MLP neurons of a small language model. Each row is named by its layer, matrix (down: output weights) and neuron, and shows model dimensions 128-223. Each number is 200 + 20 x the weight over its row's rms, rounded and kept within 0 to 999. A neuron's up and down rows have the sign that makes its largest values positive.
A block is one neuron, or neurons of one layer that tend to fire together. Before each block is what it responds to, as a language model described it from the Wikipedia text at the highest values.

Responds to: Paragraph break boundaries
L5.down1366,208,235,193,198,177,212,210,222,242,170,168,206,207,195,234,221,176,210,193,200,232,197,216,193,164,225,209,195,196,202,201,219,221,198,212,183,171,172,195,219,196,195,218,212,172,188,199,223,181,206,196,200,200,213,210,215,222,197,199,228,200,199,187,210,226,183,172,186,187,212,199,192,208,190,209,192,179,180,185,212,213,218,194,210,190,201,211,181,202,203,187,195,200,182,197,219

Responds to: Sports competition terms
L4.down147,203,216,191,166,220,219,191,215,219,216,185,223,183,195,222,173,209,229,228,192,217,185,179,212,210,207,146,189,208,208,188,193,230,167,174,162,164,235,219,210,209,170,184,201,243,221,195,198,197,223,191,202,179,175,202,201,148,187,213,189,196,232,196,222,186,188,213,211,189,209,208,203,192,187,184,176,203,189,191,183,193,191,216,209,177,196,211,193,204,203,227,204,217,191,220,202
L4.down177,197,173,208,179,185,220,174,196,238,212,212,226,162,228,206,214,180,183,235,225,224,222,205,215,178,185,163,192,223,160,197,211,199,212,184,169,204,154,190,184,196,218,222,208,224,223,208,210,201,180,193,222,175,198,176,181,183,224,228,192,197,223,192,209,189,240,184,207,206,185,225,188,207,230,208,163,190,195,162,219,210,212,181,206,185,207,212,229,212,205,212,206,186,178,187,181
L4.down241,217,179,192,177,154,169,200,152,197,195,206,165,195,225,198,207,188,222,180,200,217,202,189,203,222,189,221,219,171,228,185,190,153,186,218,198,189,182,207,172,186,183,236,203,182,211,187,206,208,163,183,231,210,199,186,171,218,188,177,217,204,218,164,189,176,212,215,180,204,195,229,224,179,227,166,196,207,173,182,208,216,198,226,190,170,210,188,219,201,211,186,176,222,214,218,189
L4.down306,220,173,212,193,191,197,176,196,188,221,217,179,163,209,178,181,189,189,151,232,219,248,171,211,196,195,210,177,202,189,194,231,190,203,236,186,237,198,169,238,230,213,190,204,216,254,207,209,198,215,188,208,154,179,192,213,188,218,175,195,179,194,213,196,202,225,194,211,164,187,225,187,204,221,202,209,214,170,220,212,205,197,192,201,208,199,149,218,182,163,186,169,228,209,204,196
L4.down354,226,223,171,239,206,220,227,175,193,204,205,207,213,175,221,189,210,218,217,183,208,200,191,190,197,180,220,205,171,206,193,190,220,211,220,211,158,178,194,189,192,188,170,208,188,217,204,210,182,211,209,196,213,182,195,201,167,208,201,206,222,210,226,197,195,158,149,211,198,196,214,175,226,182,208,215,208,232,210,226,209,220,190,201,206,227,234,189,182,203,212,193,214,199,152,197
L4.down513,189,181,197,173,228,210,188,210,203,226,226,164,198,225,202,178,182,194,198,194,206,251,220,192,185,262,226,193,185,192,184,177,201,180,209,184,198,230,204,181,221,207,207,186,166,196,203,217,189,194,194,196,189,174,196,223,217,189,216,191,180,156,179,190,214,213,200,228,168,171,231,194,202,218,150,202,204,214,196,158,219,189,232,214,196,175,188,190,162,176,219,186,185,214,223,184
L4.down642,167,181,224,186,164,206,197,201,195,185,227,201,197,214,199,213,232,225,162,194,204,176,188,185,199,220,202,226,201,177,182,190,191,183,205,189,203,182,243,184,171,170,190,188,224,200,227,175,210,205,193,180,204,210,232,207,230,197,187,188,229,191,172,173,224,239,176,191,179,252,184,220,218,210,194,189,178,208,199,184,187,201,238,231,179,203,214,230,179,198,211,181,201,217,209,218
L4.down768,188,247,222,157,173,224,210,193,169,227,205,195,187,162,187,209,237,210,212,179,187,199,225,202,200,201,218,209,192,172,174,188,184,173,237,205,201,206,227,203,210,193,195,192,203,212,193,244,172,192,213,227,153,201,177,217,191,191,179,195,190,199,157,193,197,200,165,200,230,220,189,221,240,194,172,193,189,194,204,222,205,167,231,186,234,246,210,216,183,168,173,212,205,219,183,203
L4.down899,190,195,197,233,197,170,192,207,222,247,239,204,181,213,168,231,218,209,216,185,195,187,207,201,194,173,214,172,198,170,211,208,194,168,202,226,200,208,224,147,191,201,225,178,208,202,184,222,194,234,164,205,215,222,212,210,192,211,211,193,211,215,239,170,179,213,215,213,197,200,207,195,199,199,201,220,218,232,191,211,173,193,213,209,190,216,159,212,192,200,205,192,238,213,211,169
L4.down905,190,172,163,178,176,225,202,249,191,201,184,226,194,186,201,179,213,194,164,161,213,188,198,181,195,207,210,226,210,165,200,192,244,197,187,212,213,196,217,150,222,157,181,181,153,231,204,210,189,177,178,259,185,183,200,161,189,223,189,218,191,191,180,173,202,241,191,177,201,232,188,183,246,206,196,169,169,224,166,219,223,198,190,169,203,220,209,208,244,190,203,190,197,199,192,196
L4.down929,195,224,200,205,212,210,196,224,191,167,198,221,228,212,164,192,197,217,221,186,178,168,187,212,206,214,201,194,204,219,226,187,206,221,197,194,204,186,208,166,216,199,151,210,227,207,215,221,187,194,225,202,204,185,189,160,196,211,194,188,184,226,165,210,196,185,184,177,177,177,183,187,213,220,191,231,189,208,199,157,233,233,200,195,190,183,173,198,196,172,218,167,195,187,185,238
L4.down990,229,193,161,179,192,170,190,173,200,214,151,197,214,203,235,196,194,189,228,221,208,187,239,207,198,207,187,177,209,206,177,222,217,220,176,240,171,214,201,188,212,173,205,181,177,198,185,181,183,220,190,176,178,214,220,157,216,240,206,185,194,206,223,151,201,196,186,178,180,181,154,190,201,188,188,208,220,199,192,206,258,190,204,216,208,200,194,190,185,181,210,200,224,238,191,190
L4.down1103,161,209,183,184,167,197,169,184,220,214,199,236,164,204,199,206,229,182,197,202,174,204,209,200,187,191,202,194,208,198,207,193,196,206,174,193,218,217,219,181,176,193,199,183,197,213,211,211,205,198,209,178,196,212,198,215,216,205,211,187,187,193,217,205,173,201,236,229,153,181,172,219,179,222,178,215,180,173,205,167,216,158,165,202,171,196,211,186,184,183,201,225,167,214,185,176
L4.down1241,203,163,189,220,202,204,195,216,202,177,204,206,223,223,229,217,207,193,232,187,187,176,170,169,213,195,191,187,187,176,160,202,208,192,191,182,149,195,204,195,172,217,177,217,204,176,191,192,207,193,271,176,191,201,217,197,201,185,154,166,181,213,166,174,224,209,185,148,191,200,205,211,216,196,199,176,198,182,203,204,181,222,203,214,187,179,212,199,224,208,227,220,214,185,188,194
L4.down1331,228,197,158,181,171,191,238,197,133,214,197,192,181,162,197,210,164,209,208,191,192,201,200,153,204,192,220,230,209,219,184,195,182,214,234,199,192,208,215,207,212,210,191,241,210,180,184,199,206,202,201,201,168,214,194,182,229,231,211,207,215,190,198,199,208,216,182,219,208,196,188,201,248,184,215,207,193,223,202,232,204,198,209,212,214,205,208,200,174,224,228,220,198,190,184,217
L4.down1389,205,208,193,185,201,211,191,203,214,192,188,181,209,173,205,187,215,193,202,181,201,205,201,200,214,223,215,191,217,201,172,189,196,192,201,163,189,198,156,213,212,171,182,206,199,197,181,182,219,196,262,196,207,191,219,162,213,205,190,174,204,217,185,161,220,223,214,204,183,191,220,240,217,206,209,216,201,172,187,244,237,228,191,213,176,167,222,166,200,194,178,215,209,214,227,184

Responds to: Word-completing verb endings
L2.down402,174,204,212,210,260,198,210,203,191,216,221,152,207,202,222,237,158,200,211,192,194,185,240,205,192,204,188,201,199,202,214,186,212,207,209,188,210,224,173,198,243,232,198,187,192,218,195,240,234,209,216,200,189,211,194,170,205,173,240,201,179,157,207,183,195,183,184,208,206,197,237,230,176,208,191,211,186,172,223,220,177,212,233,198,182,199,197,207,203,221,167,178,222,216,234,188
L2.down508,228,230,181,238,180,227,214,176,207,207,195,200,196,178,177,183,202,196,207,213,202,177,204,204,185,192,184,203,205,243,181,189,221,232,229,200,167,205,178,222,181,199,186,236,203,214,192,239,199,203,223,225,191,193,204,203,215,202,205,187,192,202,248,226,204,218,202,181,196,219,193,216,185,226,176,170,213,152,204,192,187,193,186,168,236,205,201,248,224,187,190,203,208,200,222,183
L2.down594,223,194,225,206,187,210,203,187,187,222,214,214,213,224,181,193,226,228,198,222,179,180,172,181,198,214,205,188,212,168,201,217,213,183,184,215,172,195,193,189,187,192,210,214,225,209,236,178,220,228,182,245,223,214,172,204,208,190,162,198,184,197,200,214,207,195,181,236,181,174,225,218,214,171,223,170,231,216,225,180,188,204,211,207,177,209,202,222,209,207,251,213,225,204,182,177
L2.down672,158,217,182,197,199,168,235,199,189,221,212,240,195,205,163,190,203,195,205,214,219,210,213,226,208,206,232,168,197,200,175,170,220,180,189,220,193,193,201,179,178,204,207,232,167,209,207,202,235,201,185,189,177,190,151,193,195,217,194,214,167,187,211,218,198,185,187,207,218,209,218,226,213,178,210,193,220,233,237,190,203,238,185,217,181,245,195,248,188,186,200,215,190,183,177,240

Responds to: Role-to-organization connector
L4.down7,205,218,213,210,228,215,220,171,197,266,201,219,215,221,194,220,177,237,200,168,229,209,227,202,198,227,173,182,224,190,183,201,205,212,159,181,182,188,185,203,192,181,213,224,238,174,239,190,196,196,204,217,193,206,180,219,233,187,174,190,209,203,177,168,239,232,198,197,191,216,214,202,208,208,168,182,200,184,208,208,205,176,209,217,194,218,195,227,222,211,204,206,225,198,170,169
L4.down55,198,173,188,208,211,216,211,191,180,174,223,183,171,196,204,218,225,197,187,188,209,173,186,225,211,202,206,194,212,190,240,225,166,203,224,178,187,206,186,236,221,192,202,184,180,212,209,178,178,206,193,159,222,215,187,205,198,224,193,178,205,204,205,204,201,186,200,218,197,199,212,196,184,241,186,211,224,181,192,174,194,187,191,197,237,195,218,189,184,252,213,208,177,162,202,189
L4.down105,172,204,204,165,201,206,166,207,206,193,196,213,182,185,186,190,202,206,198,210,215,177,182,188,186,253,191,195,195,204,215,214,206,246,199,198,173,209,204,188,182,182,222,223,237,218,225,184,200,213,231,205,210,190,199,200,226,199,177,230,156,181,168,168,206,201,225,180,202,199,200,185,217,216,171,210,208,226,191,215,218,209,205,193,225,174,183,172,187,201,191,213,200,227,192,226
L4.down109,217,209,231,185,221,184,204,195,199,167,185,188,159,176,155,187,185,193,191,211,192,219,191,202,216,206,218,187,178,196,192,185,206,189,188,204,207,163,157,181,226,212,248,214,210,204,209,197,193,180,201,201,207,213,191,184,211,192,201,157,211,203,191,188,201,224,160,216,181,188,225,185,183,236,212,176,227,207,216,213,230,199,212,213,201,223,201,212,194,204,227,210,206,199,184,202
L4.down214,156,182,213,166,244,246,180,230,192,226,169,213,218,218,222,208,200,194,202,227,221,212,178,191,165,176,189,205,181,212,208,211,174,212,180,161,210,202,191,197,187,189,212,197,201,209,161,203,211,196,185,223,193,210,216,166,198,197,185,212,188,181,186,151,182,197,228,204,226,179,167,203,156,194,205,205,216,202,219,181,179,198,172,260,196,177,192,205,215,204,188,215,154,230,214,176
L4.down265,180,204,228,230,189,229,169,175,174,192,215,202,198,194,176,210,185,154,190,212,186,184,199,197,195,214,202,205,227,181,193,187,240,215,187,179,153,184,223,188,202,183,199,218,187,220,207,177,230,194,235,200,176,228,208,175,208,237,217,176,227,221,194,214,229,206,194,167,213,186,180,202,165,204,218,234,183,195,190,238,210,167,180,216,194,198,200,230,172,197,206,244,223,213,179,183
L4.down293,196,247,202,248,192,202,194,196,190,178,209,201,187,181,181,195,214,187,199,183,187,178,195,220,179,208,165,191,203,181,222,200,170,209,218,210,209,179,216,177,203,191,171,207,207,201,187,206,168,174,189,205,200,189,213,205,208,184,185,196,202,217,217,215,211,158,201,177,200,185,210,200,193,211,217,197,202,230,188,202,167,225,200,224,197,168,204,201,194,166,203,228,203,215,202,210
L4.down395,183,192,198,206,215,190,179,185,197,175,188,185,218,197,185,207,180,213,190,236,194,206,213,186,217,183,202,200,251,205,225,159,232,222,194,184,178,179,208,214,226,200,204,179,188,230,187,177,209,217,223,190,227,184,193,235,192,188,190,186,184,211,215,174,207,200,193,240,200,180,201,210,180,201,193,207,184,202,191,190,193,221,196,198,175,211,166,198,193,205,168,208,198,202,181,184
L4.down483,168,196,172,209,183,183,218,188,170,191,214,206,224,193,172,203,203,196,176,188,177,244,170,163,216,191,214,189,213,198,207,195,195,214,217,190,250,188,224,184,192,209,192,192,200,243,183,188,226,210,206,226,211,205,203,165,157,218,214,177,196,215,191,217,153,216,223,180,215,207,215,183,183,201,208,241,168,203,196,195,188,213,231,206,188,202,196,208,224,232,233,227,177,193,221,201
L4.down703,183,212,175,178,204,214,207,223,214,228,214,202,191,219,206,204,183,189,230,228,217,181,205,227,213,221,190,188,215,242,233,170,202,213,201,217,205,187,168,229,186,189,221,193,254,226,209,181,203,218,180,171,214,205,152,199,197,207,208,196,177,241,165,214,191,216,222,215,181,204,191,198,205,194,182,198,209,214,197,151,196,206,225,162,158,236,174,249,193,192,247,188,183,189,208,190
L4.down836,171,228,200,230,173,220,214,181,202,161,248,197,218,175,244,218,162,219,185,183,159,221,191,223,191,182,221,220,209,195,199,195,160,216,222,176,231,188,210,200,168,197,213,203,228,204,211,191,201,218,226,171,197,188,210,224,181,135,206,178,253,187,219,214,194,188,215,215,214,218,180,189,223,182,210,195,193,204,191,152,180,208,213,174,233,176,157,186,221,209,230,210,187,211,188,220
L4.down845,192,201,225,241,221,225,190,159,235,171,221,197,194,178,189,199,185,211,203,135,222,189,182,185,188,233,225,186,221,215,207,167,214,210,189,220,160,213,189,194,188,247,208,210,167,196,219,182,220,210,185,186,167,161,191,187,207,170,174,172,176,173,202,175,207,247,215,209,189,225,203,208,169,202,231,180,235,199,184,179,206,209,225,196,213,210,187,224,202,217,195,222,177,206,199,197
L4.down1109,177,188,203,207,233,156,236,153,200,185,176,246,228,196,235,203,162,193,198,198,140,182,204,187,200,213,213,223,207,200,208,197,171,183,196,175,163,190,176,215,244,234,217,215,203,172,192,206,230,203,208,189,176,184,193,234,213,178,230,189,200,219,227,205,181,201,207,220,237,205,175,206,195,198,216,139,186,208,159,206,175,232,218,169,197,200,186,183,198,205,186,197,224,195,189,210
L4.down1171,188,204,195,176,180,185,189,229,196,202,213,192,169,197,209,199,183,172,207,213,252,214,215,232,211,163,178,198,208,204,198,206,182,202,161,189,190,181,210,172,182,211,215,239,194,210,181,240,162,174,205,226,192,210,189,174,234,194,164,211,222,209,194,215,199,213,219,210,182,236,213,200,234,179,198,192,189,224,195,209,209,201,203,199,202,182,191,209,181,196,180,148,210,216,212,228
L4.down1243,178,191,207,211,166,228,216,186,181,240,190,181,201,192,204,164,164,192,191,167,228,160,217,200,216,187,218,182,223,221,215,186,204,200,221,181,192,212,257,190,192,205,183,173,192,175,245,220,184,219,212,200,185,222,193,183,195,193,179,207,174,193,171,209,179,197,174,211,214,187,214,229,164,245,193,201,166,198,217,188,196,188,207,175,209,179,175,174,172,222,219,172,196,244,182,212
L4.down1520,198,184,231,232,171,225,190,175,208,210,209,180,219,201,180,158,213,208,255,221,197,175,227,191,187,207,181,217,193,208,197,201,169,220,206,170,196,211,182,181,200,264,183,212,217,216,187,229,177,175,199,229,239,211,181,185,172,200,172,216,201,199,191,221,220,148,207,152,191,227,215,205,190,188,203,182,173,211,207,196,190,228,195,197,232,177,221,173,204,213,219,188,222,230,192,189

Responds to: Competition name endings
L2.down700,201,173,186,213,197,203,205,183,204,174,185,183,180,189,191,181,199,216,222,180,205,195,184,209,237,245,213,209,186,196,194,181,217,221,184,160,199,179,203,189,231,215,228,169,158,203,185,201,223,217,189,167,224,189,191,202,220,194,203,214,207,234,234,179,179,216,175,166,199,182,216,206,170,203,230,224,177,206,179,216,199,193,222,214,198,195,197,181,213,200,215,162,205,203,191,219
L2.down790,198,178,194,233,198,176,195,201,194,179,198,227,203,183,187,180,225,200,187,178,210,154,161,190,198,206,190,223,188,168,212,207,172,203,208,217,177,162,209,169,172,186,209,220,203,197,215,207,179,213,263,186,186,215,213,242,174,232,201,181,218,193,204,198,211,211,202,184,185,193,195,198,224,212,224,173,242,200,195,219,216,185,195,173,202,201,199,215,210,238,178,167,198,199,218,192
L2.down815,243,251,198,224,230,208,188,198,171,197,223,213,172,168,178,176,206,205,233,244,209,171,209,164,189,196,188,233,226,214,208,178,186,189,215,193,197,191,214,184,202,213,214,203,187,211,207,201,216,221,219,196,213,208,200,220,168,214,206,215,207,215,244,199,220,196,185,204,177,203,208,176,216,209,233,213,210,187,187,171,214,194,202,176,214,192,220,227,212,202,206,192,208,234,192,223
L2.down949,191,190,226,163,243,213,185,227,186,222,222,214,147,227,186,211,227,215,178,216,220,169,180,247,220,161,169,171,199,213,190,235,230,219,194,183,193,192,189,153,185,240,200,220,207,192,193,176,168,172,215,209,175,189,164,186,156,238,200,200,220,212,204,205,196,212,194,215,180,199,205,215,222,194,212,202,209,205,199,195,202,241,172,200,231,193,200,190,210,190,218,201,185,216,179,206

Responds to: Sentence and paragraph boundaries
L4.down102,219,200,185,144,194,181,176,219,220,231,186,210,163,193,179,202,172,203,180,215,175,180,211,200,197,206,188,202,210,182,205,229,214,187,233,167,217,179,205,225,228,161,188,188,190,200,193,186,210,185,176,229,199,189,200,198,160,235,141,174,170,208,208,197,210,153,205,182,202,212,215,163,214,195,195,263,214,189,217,193,185,185,192,198,208,227,200,209,178,233,210,187,218,221,194,185
L4.down114,149,188,200,204,195,166,209,199,194,222,172,205,187,192,231,168,178,182,196,185,214,183,205,155,184,208,196,167,199,210,202,195,222,176,174,190,231,182,186,197,228,176,206,213,207,210,151,186,199,198,191,211,160,217,218,203,211,182,190,190,234,213,194,217,205,197,219,165,186,197,200,176,193,208,181,214,165,211,160,189,213,201,215,179,171,197,226,229,189,220,211,217,198,178,194,224
L4.down126,219,172,221,210,200,167,212,171,206,196,228,198,215,199,166,206,219,206,174,199,216,193,192,183,201,195,214,199,182,201,199,192,203,200,190,214,224,171,215,179,163,195,209,219,206,224,200,184,207,179,197,213,206,174,215,203,199,200,224,205,219,192,203,176,188,219,200,211,198,197,192,231,189,200,203,201,197,169,212,218,189,199,213,180,192,182,195,183,223,220,230,198,190,232,212,197
L4.down253,196,186,208,190,191,209,183,177,204,188,207,218,200,210,211,205,205,220,222,182,182,165,168,196,216,213,214,200,159,174,180,212,210,235,201,176,237,208,190,172,207,205,229,192,187,199,184,224,183,206,211,169,207,197,172,249,211,195,187,187,203,191,205,220,220,210,196,216,211,194,220,209,250,188,218,194,204,168,197,218,202,187,201,179,237,183,185,212,211,181,167,190,203,200,194,204
L4.down284,228,185,162,169,177,237,171,201,196,207,194,173,202,183,181,169,200,198,203,225,220,200,197,189,194,217,191,205,214,194,229,182,211,223,212,224,222,208,193,193,233,213,232,207,181,153,230,211,213,197,194,200,207,212,182,215,183,177,200,203,176,215,214,163,180,213,144,235,219,229,190,205,257,175,180,157,195,192,205,180,211,216,204,206,232,222,210,194,195,208,203,217,153,216,217,218
L4.down318,159,191,184,204,206,194,198,183,188,212,158,184,177,214,244,205,213,145,194,211,241,160,169,212,220,173,184,169,192,192,225,202,197,201,225,236,204,204,218,196,192,208,181,179,200,214,213,220,215,173,185,191,200,199,183,191,205,191,195,203,180,168,230,198,198,225,243,185,181,156,191,212,199,206,221,209,199,211,213,218,212,218,223,212,224,224,206,186,218,202,228,209,224,210,228,189
L4.down390,179,228,201,194,182,196,195,208,191,216,189,197,242,210,211,180,192,196,193,171,226,207,186,206,199,210,215,171,189,185,186,205,193,196,203,214,213,217,236,204,199,217,181,210,197,198,206,192,195,201,163,174,217,223,188,201,207,176,213,186,164,225,197,200,198,195,194,219,195,182,202,186,184,204,237,204,175,171,216,189,154,181,197,191,169,218,221,213,173,173,169,214,182,204,202,182
L4.down443,188,233,211,184,177,239,228,161,211,177,185,197,207,231,194,195,189,211,172,188,267,195,208,222,193,227,225,171,203,237,227,217,226,189,190,177,179,206,171,196,236,206,225,195,191,197,214,179,159,214,194,196,241,173,198,184,186,172,175,224,209,230,216,166,213,196,198,246,204,197,219,212,202,191,196,185,177,253,213,206,237,166,227,190,200,185,225,177,216,195,188,217,191,197,198,222
L4.down824,166,192,221,211,218,179,210,207,200,219,175,208,202,225,184,162,197,200,197,210,192,180,176,161,213,196,207,180,237,187,187,195,196,191,206,208,196,206,188,203,187,225,201,225,202,184,206,207,199,209,204,242,202,191,212,209,234,206,220,192,169,204,199,223,206,170,179,198,199,217,149,214,204,187,213,223,194,219,195,218,196,207,220,193,229,184,250,181,200,211,243,187,180,172,209,215
L4.down851,203,196,206,201,207,196,204,177,214,168,227,210,203,175,193,202,150,219,178,205,166,196,200,200,215,229,193,219,210,196,208,194,214,188,188,212,184,219,197,227,175,209,167,181,196,233,210,202,189,189,251,187,190,189,209,129,198,188,208,186,204,201,166,188,215,181,200,222,215,181,231,188,181,208,169,194,219,166,182,215,175,213,224,198,211,217,215,216,205,207,205,183,208,180,223,183
L4.down870,194,183,239,194,215,209,180,159,193,222,179,186,219,210,190,201,216,170,207,216,180,246,208,191,198,211,204,220,238,205,175,172,214,231,232,204,199,201,185,229,199,194,192,196,191,210,167,183,184,202,195,191,201,188,208,220,180,227,213,165,209,210,194,179,189,228,230,187,183,184,214,203,204,194,207,192,230,213,188,250,200,196,200,188,153,215,200,226,223,217,183,223,208,235,210,189
L4.down901,210,191,200,193,179,183,195,175,201,206,162,186,190,196,195,183,217,205,214,222,193,215,170,174,196,242,188,184,192,234,187,197,193,187,203,203,150,210,202,185,216,177,185,205,185,190,202,227,213,183,198,188,206,203,199,214,198,187,221,163,166,195,169,208,208,174,215,178,213,204,174,200,231,168,161,193,222,186,196,221,202,224,187,165,250,210,175,212,228,196,224,183,149,150,216,212
L4.down1399,201,160,194,217,155,184,245,186,214,223,208,234,172,205,250,170,185,187,185,196,216,197,143,230,194,237,207,214,178,194,206,193,197,207,183,199,180,206,217,220,206,187,188,200,194,231,219,177,198,205,186,223,238,219,207,221,218,210,222,193,218,203,219,207,208,164,194,237,178,219,218,202,193,199,209,193,183,184,192,172,174,217,175,201,190,196,201,220,187,188,226,206,184,200,240,185
L4.down1423,216,184,196,185,204,192,185,190,214,232,235,220,167,241,204,192,228,161,179,240,242,214,220,186,219,196,220,208,203,187,179,215,208,221,186,220,160,158,176,186,202,222,164,194,217,235,208,187,233,190,203,192,184,186,213,234,213,202,197,208,205,212,207,210,189,215,183,239,201,200,226,160,232,187,212,168,219,190,234,196,204,239,161,183,220,223,216,237,213,190,200,245,181,187,173,208
L4.down1424,219,214,191,200,206,191,217,212,215,213,231,196,165,245,190,143,176,191,213,193,207,212,193,197,196,227,201,185,253,192,180,201,178,230,236,181,195,208,201,218,178,212,204,172,197,198,167,198,225,194,203,168,200,223,198,233,236,141,207,217,192,197,166,172,212,214,215,210,221,223,216,199,207,199,210,192,214,180,208,198,188,186,190,216,193,173,178,208,158,203,200,227,241,222,174,244
L4.down1509,213,242,235,172,230,160,216,208,191,170,217,218,192,194,193,210,185,239,206,231,223,193,204,207,219,210,212,181,231,203,205,211,222,247,181,184,208,207,158,209,213,207,181,188,191,207,193,180,200,211,187,176,232,203,207,199,240,201,212,164,194,202,197,149,217,223,203,194,237,196,202,239,181,207,221,188,270,197,208,203,186,217,215,156,200,226,166,241,229,186,227,231,162,189,181,207

Responds to: Phrase-opening determiners
L2.down330,202,234,199,192,184,179,168,215,193,148,201,167,213,208,193,183,186,181,211,209,233,188,181,210,200,167,246,221,188,247,209,180,190,156,174,162,178,199,203,182,181,194,215,236,209,190,185,213,208,190,168,201,178,156,203,200,209,224,198,197,207,216,197,163,206,176,212,208,219,159,208,177,201,199,192,202,187,210,235,218,221,242,170,210,203,230,236,157,219,192,197,231,179,217,173,203
L2.down444,196,189,212,188,188,201,241,198,228,190,210,213,194,223,213,199,181,235,211,189,237,182,188,185,210,198,188,181,214,227,223,226,227,189,204,223,185,211,180,203,213,223,182,200,190,202,185,198,204,193,183,197,189,204,165,196,205,164,242,241,183,219,182,202,185,167,168,189,207,210,211,218,187,228,197,209,179,220,220,181,200,185,189,192,207,215,233,204,227,193,197,214,180,208,172,191
L2.down1033,251,189,162,189,209,231,254,216,190,211,189,221,175,210,224,190,174,220,234,169,205,225,250,174,181,152,159,185,197,216,206,236,223,182,225,207,219,200,175,196,195,224,217,205,231,189,186,251,223,199,188,187,203,225,188,205,186,173,183,194,215,213,223,232,187,211,174,196,191,197,206,174,201,216,232,179,184,225,217,174,196,190,194,198,202,198,191,216,188,184,242,168,177,202,190,195
L2.down1504,195,193,153,200,209,174,204,207,196,239,191,220,202,208,253,205,209,215,202,173,235,171,202,243,196,176,155,169,221,203,195,178,217,181,215,238,156,196,197,206,183,191,191,188,211,185,208,209,180,190,181,199,214,163,223,190,212,152,205,209,179,179,189,193,180,195,200,213,235,223,227,185,209,205,186,229,182,203,195,208,193,189,173,171,193,180,185,207,181,203,216,204,163,194,211,221